From a checkpoint of a small transformer trained on Wikipedia: 9.92M parameters.
MLP neurons of a small language model. Each row is named by its layer, matrix (up: input weights; down: output weights) and neuron, and shows model dimensions 0-95. Each number is 500 + 25 x the weight over its row's rms, rounded and kept within 0 to 999. Numbers have three digits each.
Before each neuron's rows, "fires before" lists the tokens most often just after its 100 highest values on Wikipedia text that the model never trained on. A number after a token or word is its count.

fires before: "s" 24, "ed" 10, " to" 9, " that" 7, "d" 5, " the" 4
L9.up334:476497495487501486489538486494490474465495533530463542477532544493510504503476490479465480477476502545448521482512522557458507506492508502463542476462547485519517492528519514489432511495438489524467501535501448471521530504505480477469503502510522488493483487498561480473462532524510545455
L9.down334:461512485522545475500553520509528516505496495486508455523511467488511427528529505523494491512481504545497507486504504482502506510501479524541479538521508514487526518501477492537590483460541521518534489468480519526507492467488542491481440485448496521519506503523495504532474505484462491565

fires before: "9" 59
L11.up149:538474507480517494447496514503537473461511504491461526489512520499509530504494528510511456535535526482516547556505525482488527479493523505484484506504487510471513509487516477503491485479488509524519505534482471489484462500518518489485452505513472501484522542515487502533510473491497550498
L11.down149:497488510489483480482550523492455510537549516465493516481477454443514495488528485505514545473514541481515506500482478485511466480485532464495471489484494516511507487435493487509505496523450509479467518484535535516467509487502504502457507521496488565484513504490526497522500498531494492490

fires before: " " 47, " the" 5, " a" 4
L9.up358:565498483441508492509502576471553517495509471463488488496474472437479529487499512503521504515497568495519543489507504550468532518494504501490497504497525529495514481483469471524530486486469482464512533512487485529474462527510506463498565497465462510474508558486493496496478465493474504522
L9.down358:490503502536475496548499527509511472510540466479558498492476504507488507547467471474479509487509487505463525540486475517477448493497501498521508506499509502513488530466456561476473506485481478483501483537462512528529472512502498484561458532477483536517496475519448514511472567498499510468

fires before: ":" 50, "al" 4
L11.up390:453469510512501513506499544517479441482518476488529506479516492490474463480518489519494499522454499520484504481492488527531482528530457537506538498469493508506531538497473519545485523470559515435495481499505476456449471469529499486487509506505501456489521493481513512550514483547504524513
L11.down390:469477501497507514532428544507513491500528483509481467486509506516511524560457515516496494479493507497500485498484496525464508542539465519524479488472503515528478521499465463500480456479535453524483448486436513480505499516484485516505492461490482515489467531486474510499479466473500512505

fires before: "," 43, " (" 12, ")," 7, " —" 4
L10.up577:555483475467522507526485549479491485492502485487473508477512572457463510487512484540529483503504527508522463466493479507525496488500472491501477532490492473533489475490537503533513538518485490467489532527528489477512486465509507449482530542497492473483478524562522494513477459493485523433
L10.down577:495527480504511457469509501536468485485520526508524486515505477506522502515458515474483484470491507504551511506566479521526501492520479569511528524482466502462510471499478580516488475487504457496514507501496543516540486536470514521484524498549537537538512467467490520505489510482497521498

fires before: " |" 41, "==" 11, " ==" 5, "2" 4
L10.up542:506518471472499572491451508519492504487518513532482472420492484541492518504481512564535490495486482497494528503508478472515532459521508496508476479504496485481496501496486502470504525530524526477488502501508539536544471511527492486446500492522509510502522520470523495488512449483537517494
L10.down542:507466492528543577519463532564523509452495505483534521519486524470466492462509484507491487519460529447512467526501518514512454528517468474521495460491520485496563534543506522517516491466459471523514527499508496477538514516491525499535504527504484508510510496528529455503506518449498519507

fires before: " |" 37, " was" 8, ":" 6, " is" 5, "'" 5
L11.up253:496525461468512523515468518495479526526494497497458480456490488472523513499524527484508509538457504500508489566483482522510553499494483468512551511524518490489464469476477528472492485509496452501481514494510505540511535526503547532483481550451499490507480496545473503537489509494534527501
L11.down253:491524491493503500548445519470479508513548469516499551439493507525497523497482520478498513475471537524513492499496518503487483532484510521514549522471512510437487531503493475493467520538495516483517493447528511504461495531488544519469515474476507476516511478478480512502486520481493486532

fires before: " " 68, " his" 5
L11.up412:526476488528529472540473506524526458512521469474492485518473506487482503515522494511461528499529552481524452466448528517476513474513449512478527538530444477472501508485482547482508493482516490510520545505501474490510541497483534484498505498460490549526498499513504473502462482533473505497
L11.down412:510499494512484535478556520509471512485479496507516483485493520508561520488498491495536509591485476500512488473519490469543504527511524470547485485537502536481509449534464453490536518487479467491468484473513460522535476531479495500472482474499507477520492494484484517477490521495519492520

fires before: " |" 27, ")" 14, "m" 6, "ed" 5, "%" 5
L8.up457:529477476474501494495435524503488489491517494520489521529535516469519521534581517471506497507535488459526518524467558507500477498527476489516489464499462483486491560496485531511517500524463478503514509512474477536489455472526485477501507478478530476496505490511484525486517498461508495514
L8.down457:522457481500527508519466481471468501484528497485461462497508488492512528531480497474485503516466476474504529521523498457489510499511549468517544502501526490494476558478508504533525538511522487482541462460498502436491471502531513490490475506483490489515493495535443475530478478471508511477

fires before: " |" 84, "9" 4
L10.up364:468493525529512495490500546502512520527494499462447477498490483528540514513530502488492528492490506505549517503475485440477517499535503497526497508435488470526507515516513530518529510505500544535500494483513482478483538540529480548475480494511493523502496462478499495489446471506487488491
L10.down364:509488519490479523505476521472540485509493507497498486508484480488504483476513493498525466495516520479515441510506485519521432527473464488519487480515559480542537488485482498570552489488506493502479478501505541503509552492461550529467508478525541504524483501508485502498486509535500505497

fires before: " |" 54, "%" 5
L11.up172:530507505518492501515474501494484573503474464496536452483489525537505502519515509488531477463524531512520489516508509510521489502498525456505421491488473502485495494513504490470479483498505501497514515508528515535463512529514521523489533475488527479501450470515518551547474545492523550473
L11.down172:520541505477494537498511481545521502515502515485509486508512503502474494457499472513479496526463524480508529506515487468498484520565459519480499495517508514517547501497468495530504474492541492503496439470483505483483511490462519473467519546523523500467519543535498475487481501473503421469

fires before: "'" 36, " |" 9, "(" 5, " m" 5, "^{" 4
L11.up175:501501540496457509488448491497510508541507475489465479485453532460487542449529503471485459491502475521488484554432516512478488497486536450497496507444504500533493476545492505486521454547460506464430518502482532475520520486486536488491485491548487565462471512492486481534512495509516524500
L11.down175:490528534494467483460440523492479466546510486537453525469536531490523474511481480455527480495543501462526481501517516533490536537473548491459561488508507486523515470524492471487496530499448567468454477508463534479508510480508517529504515489524502510505524490463489491528504507528472488505

fires before: "\n" 32, "|" 30, "1" 11, "2" 7, "0" 4
L8.up200:515478477464531520486493529484459548460475476522521500529491497524487497485448555486520474474539445526497536485495495504505518491489467453525514458533481516516515482519509512508486511492511489486493522512522526502529491479547487490510469495498546522514513535506470475553439504483558498495
L8.down200:499523511509510507558470475495528518504505502492533510490502499497500502505481523498482475468484512533482500502452499416500485489499451509518494536553456509488521427505554485478509520472490459506474498453456488516510474475472528513537485480474473527495486525507493499502520511512519484531

fires before: "\n" 55, " American" 7, " a" 6
L6.up266:475485508510455512512517521524522539493502489480509515475520512527525492527514504483460523499491495511493537488494440531528531487487470489518489535489534497488540497529502515500481490511468458460481490519560480479476481499500517515514501506525511469468472477509490503480494498488471504493
L6.down266:478561488478516502522560499555555511505497499473488504446523468488534526500498510555495470498468532491490484523510485525525492529484471459476537467487505498489495470505483491525513515504470486467512457550484466488487512522459496466532516481515504506511505512466514525504494516542506476492

fires before: " " 54, " |" 22, ")" 4
L7.up314:514531473462503539463524486535504542504495467452482487483476545479444527486522437515482517493470528511526505490467484488466517517541507485524485499519498485477523512489516475512532498501514495522478528537543512480497470500505519503473554498493480494480512513465513496531479526494506496466
L7.down314:471499524490492500515608519473508505510474526480500474471486553470485516528486520512536476529486486481543509487483508564457508510518464513493513486478514517509513531478498501500512526490474495556533504492558486505501502507488494473499551524469517507473497465527514494487511506537500503473

fires before: "1" 20, "0" 20, "2" 7, "3" 6, "8" 4, "4" 4
L11.up129:506529524523506435531500514494464497476477544479528449501514505452504491511476494475489466493487561506489490507494509491477506481516505489491505544479533497538501488526491500464512535507534487469493526510482497514474450547512515506487494514521510491475536485529480536458490502487522465474
L11.down129:491537457520504499542570485496507506505529527473487488524497496530477464493502525478513564528510511541502487461490506546476518490510494442496489490496468491531515484451473507530461513517501547483521472490527492495499484534488492507480485508497477479511483542457493507499515483468468518495

fires before: "s" 51, "ed" 4, "d" 4
L11.up592:509495500507502486496496486478498466549554490545504536497513487522465539487507478517477517501508484507484522533474492510467511501496475531454512488498526477413490540530478481517513470479520513508492507481519492489479457560520493472488487462559463486492482489532493489483499511522488502465
L11.down592:535486493524526473495580486508517475496461537473446538550541517521502519493492522506469500474512500520441520496527516525479508507537480527486532501523506525516516511538502514559482512521530466493497527501453509517513507509483523478474513492483523504468527536498477447497491516460504520526